config.yaml
num_hidden_layers: 8
hidden_size: 160
num_attention_heads: 5
num_key_value_heads: 5
head_dim: 32
intermediate_size: 640
vocab_size: 2048
hidden_act: "swiglu"
norm: "rmsnorm"
norm_place: "pre"
norm_eps: 1e-05
positions: "rope"
rope_theta: 38400.0
rope_fraction: 1.0
qk_norm: false
attn_scale: 0.177
bias: "none"
tie_word_embeddings: false
parallel_block: false
init: "uniform"
init_std_qkv: 0.0423
init_std_o: 0.0
init_std_up: 0.0423
init_std_down: 0.0
optimizer: "adam_variant"
learning_rate: 0.00195
beta1: 0.9
beta2: 0.99
weight_decay: 0.1
lr_head: 0.00578
max_grad_norm: 1.0
warmup_steps: 385
schedule: "wsd"
decay_fraction: 0.781
decay_shape: "linear"
final_lr_fraction: 0.0
batch_tokens: 32768
max_seq_len: 768
doc_mask: true
z_loss: 1e-05
train_tokens: 267800000
max_steps: 8173
dataset: "wikipedia_en"
MLP neurons of a small language model. Each row is named by its layer, matrix (gate and up: input weights) and neuron, and shows model dimensions 0-159. Each number is 128 + 32 x the weight over its row's rms, rounded and kept within 0 to 255. Numbers have three digits each. A neuron's up and down rows have the sign that makes its largest values positive.
After each neuron's rows, "fires on" lists the tokens most often at its 100 highest values on Wikipedia text that the model never trained on. A number after a token or word is its count.

L5.gate464:137148122127158167087158099085108073115166123187140131137153136098142125158085135101124093088131141130114137186141156170165121103177098069093126103057152183142113045066094080113161172103157099153116115158114129126127165128109152175107153104171132125080139163103121118123137141112163127179148078108141168163139114184084102090130138081135157051156177086163076137130145164131153108168141132135136137067147139039158166126117121097084164107082117188129174117084106105098148093140170074
L5.up464:140101148140122193133113086123102093154172074055118163172129144128158117157160183136118101084095085108109155112196109096140129123142140171145127121138102118123137158182177128166150113083094105165109101148115148093100128157177126101123135176143147096075105100147117079138153086114080202169130108172134134163155162095125063169117133147067175185187111149180150114170061136119153159090136175175158165123148070122145056112154139142100101138187128147111099171153068101121114152105100117
fires on: "or" 14, "e" 10, "ic" 9, "ian" 6, "i" 6, "on" 5

L5.gate590:149085128110127150173158097113069167090030130074146176156148145143172156110119105098148077159139143103111138122147141147165137088177105128090158134120137085111206138123152103145069123131129173105140109140119149148136173128044131140103137085136091141113077122141097152186132113154139048085147113093116166138153144131115154121164136136144140108158124129059091181130062122109084073113146113098169150124084158152063088160167080082089128158148122126057138159106055109113107091126085109
L5.up590:167160071161107106167126196125181104128130163104136158127063152149117127098191165109102152152111150190147084124149132123085137112168101160106146204134174086114124088144109145138154093118120149105202103079101158139071121137166092112096147126059083173117127070081118156167163136125170166121121150164113204114102174138117221113099123095118130117113140113127110113072180123144159118141132143116155142084100142142134134167093131087099068121155159141144176167192120092096142136190101112
fires on: "ac" 20, "m" 18, "or" 10, "reg" 8, "ific" 6, "ic" 6

L5.gate192:166151129133091114087143099114082074156110139154144109203104138167136066049083109153131116126162137064127119139107121091129091161207113062074114100111169094120147098154154159151087132172111134104120137141128071132134150089178149138070110109117123079116149083174102142140115106182133121136147126151085140143116122142201189063099103127125054183169132162105061072141142113106115148126125107165140130134066188118142117118146174157126134112152146161187123156102182131132150128136109191
L5.up192:116202100121117143024148137128168135132131184136102185071141130069158122051106137159125121127137087115126128127177130172141198061180141213195099097122110100112083072108136184126144146152124159165173124165156150147161127136153108181094118124174095111139141123115128097159122121137163148173140160084108085158137106138155121139129146153099127143114132123165158144146114133190153136124093149131118127142130047097153115068079087185207145104089134131088129088130127142182111113151128130
fires on: "ro" 24, "m" 19, "in" 10, "ip" 10, "e" 7, "ing" 5

L5.gate56:140075072113179149135132079137127119060124055139150123142120129171096139083183138141125114170134167134135168174117155143116160106112113089166085132126125073182089132138112134096090136161135170104045132194105139160054181175109142143173152144141082114134174145145180143118128136097093071097154161067127128089141178098114136106101078143113129125100096154105144185103106097131074141140149091106119118144109086076073130114119171106187145130128180110117138146161103124159099193174159070
L5.up56:125094155164115152116093043193136115101165136110087163134125120166139090126134104069068117093097188092178115207167159148120105146119110108169109162125129139163132092098144122201191146126149088108128118119138156104159083133124122133167113109085146173172117144098163205095163118165115170075113161091115164165139104130143086105085200173130129071129086114175172125152113179166140160116090115130102139093110156073112129142118110126155065097120147083142123139130103153122185120190173131
fires on: "pl" 17, "st" 14, "in" 12, "erg" 7, "ip" 7, "ar" 6

L5.gate489:146134142080112108110130110149141164099185151195103127065144101163146156128211048154136176121189166111141142095147111189138137113124098096161144189092111123160121068111131099195165136090114112086133100119105149125161077121124134134112068139096117120117144152201166139168213080156152130085118162133142095142095198114115150178098109097122124193115129138099128136144148150135145128107130157098111140110090091140120129114184132190099159134172118137076165072116129098159075145110187159
L5.up489:103129122136081115116117102173131130111159143117132113090106141147144159111143100168125127134151151126112170134049131125125106113162168135131152174144091100186089157144107155175145125161140129106098096129144099106190129160071114142141064093169136112131127105163153184149139088176127103161109139137154151116105204091076160167095042147140089185121107119065193092174105137183078089186144144130118180147179135109120142112162165141107175131107063128125160092150153070129102195119160047
fires on: "ust" 20, "u" 17, " pre" 13, "in" 9, "pl" 7, "ould" 6

L5.gate321:189138102108131123104111172123120135155091124130100105133179123139067105156182128137135174109156176072160072147127160156100120134104105146191216114156119135123166108128104183081193136079113096098136106138195106130101174127144136098138153125111109116098085072079116165190106116114113129120141067101123161162110107119129126112150131158061175137140101112091151126139209106110128163129128125196126163160158114086098061092191156147127194140159121075150130113167094130158153184142158080
L5.up321:145106098144126150080139109079104073142124189130113120187156168125105168194177142103178132134150176123180117149180162128181105139130091144160105143206147156181127155120133157082169208136120124107160142145097121146121161118137148072097112139119177049115124108098114156085100146103108163084156134124154099135070061087149204106113148135125140150144145144138137127137137198145122153100156190151179142105156132104113145085057160153087107089181113128153122104118105161116146173095105072
fires on: "o" 24, "le" 20, "ó" 13, "ra" 11, "ation" 10, " Ro" 6

L5.gate397:147177132081140127145119145037129154110083120125092168140111108147105182171161122082168195152106161170157132080152064108122139142102146090121149087137121154133153092111121082142143061097162122132163120094067121167184116111160123089092117136112141134092100150107111152133112122107066135106134117088108065110164119100067124131084152181189083141154131097132084177144126130151112130106045164137124126126094158139175182110136131102138092157098085170124195123113140108115174102031137088
L5.up397:121122125100159156116087099114115145157108082117107084074126156102125220136192173157158133113130104134139143174130106099144096095068135146082072024150089123119127112160093119134152116099163151124113101116149151129185112043156050194135127147135125087149125112062079111156158123124100122208134085097115103164149086087119127165109135149159126091169117110138063174116136162134102158175146104145123125157144067125077120082104080174102119127100101157133175122079121104127139089121112122
fires on: " sh" 47, " Sh" 23, "ot" 10, "h" 6, "ent" 5, "sh" 4

L5.gate343:110142156074122131160119136151101110095174090101080136132210133156143145126114136123161155158120119085091101104100115133072152104130066184136134139127168120142133109123127118119156126089086150092108130139120042141117112163125184079080128119075087115147126142128169103107187149103086103152153139033089158127106117152144107127110129137162126139094112088151104156119050164084094042140072089110082096097112162170122130158157105094083139086110147169111080172158147035106145166145093153
L5.up343:115125131098133093151084098123071185112066139078086131112141122191162085105081100114156169136159095136082079085051154108141146118111095151111150173175122113194109103144149103135120173152147106158130131149145106138142117101122146125128131088153137127155152124103185062133141120102126151141116129065155138123112189116146157142192086123152042089159140122149153136158108182105167134200111143097153075071108142142198143122137060160149107138152105150130109134217123131168129117068075125
fires on: " m" 40, "very" 11, "\"" 9, "al" 8, "'" 6, "p" 5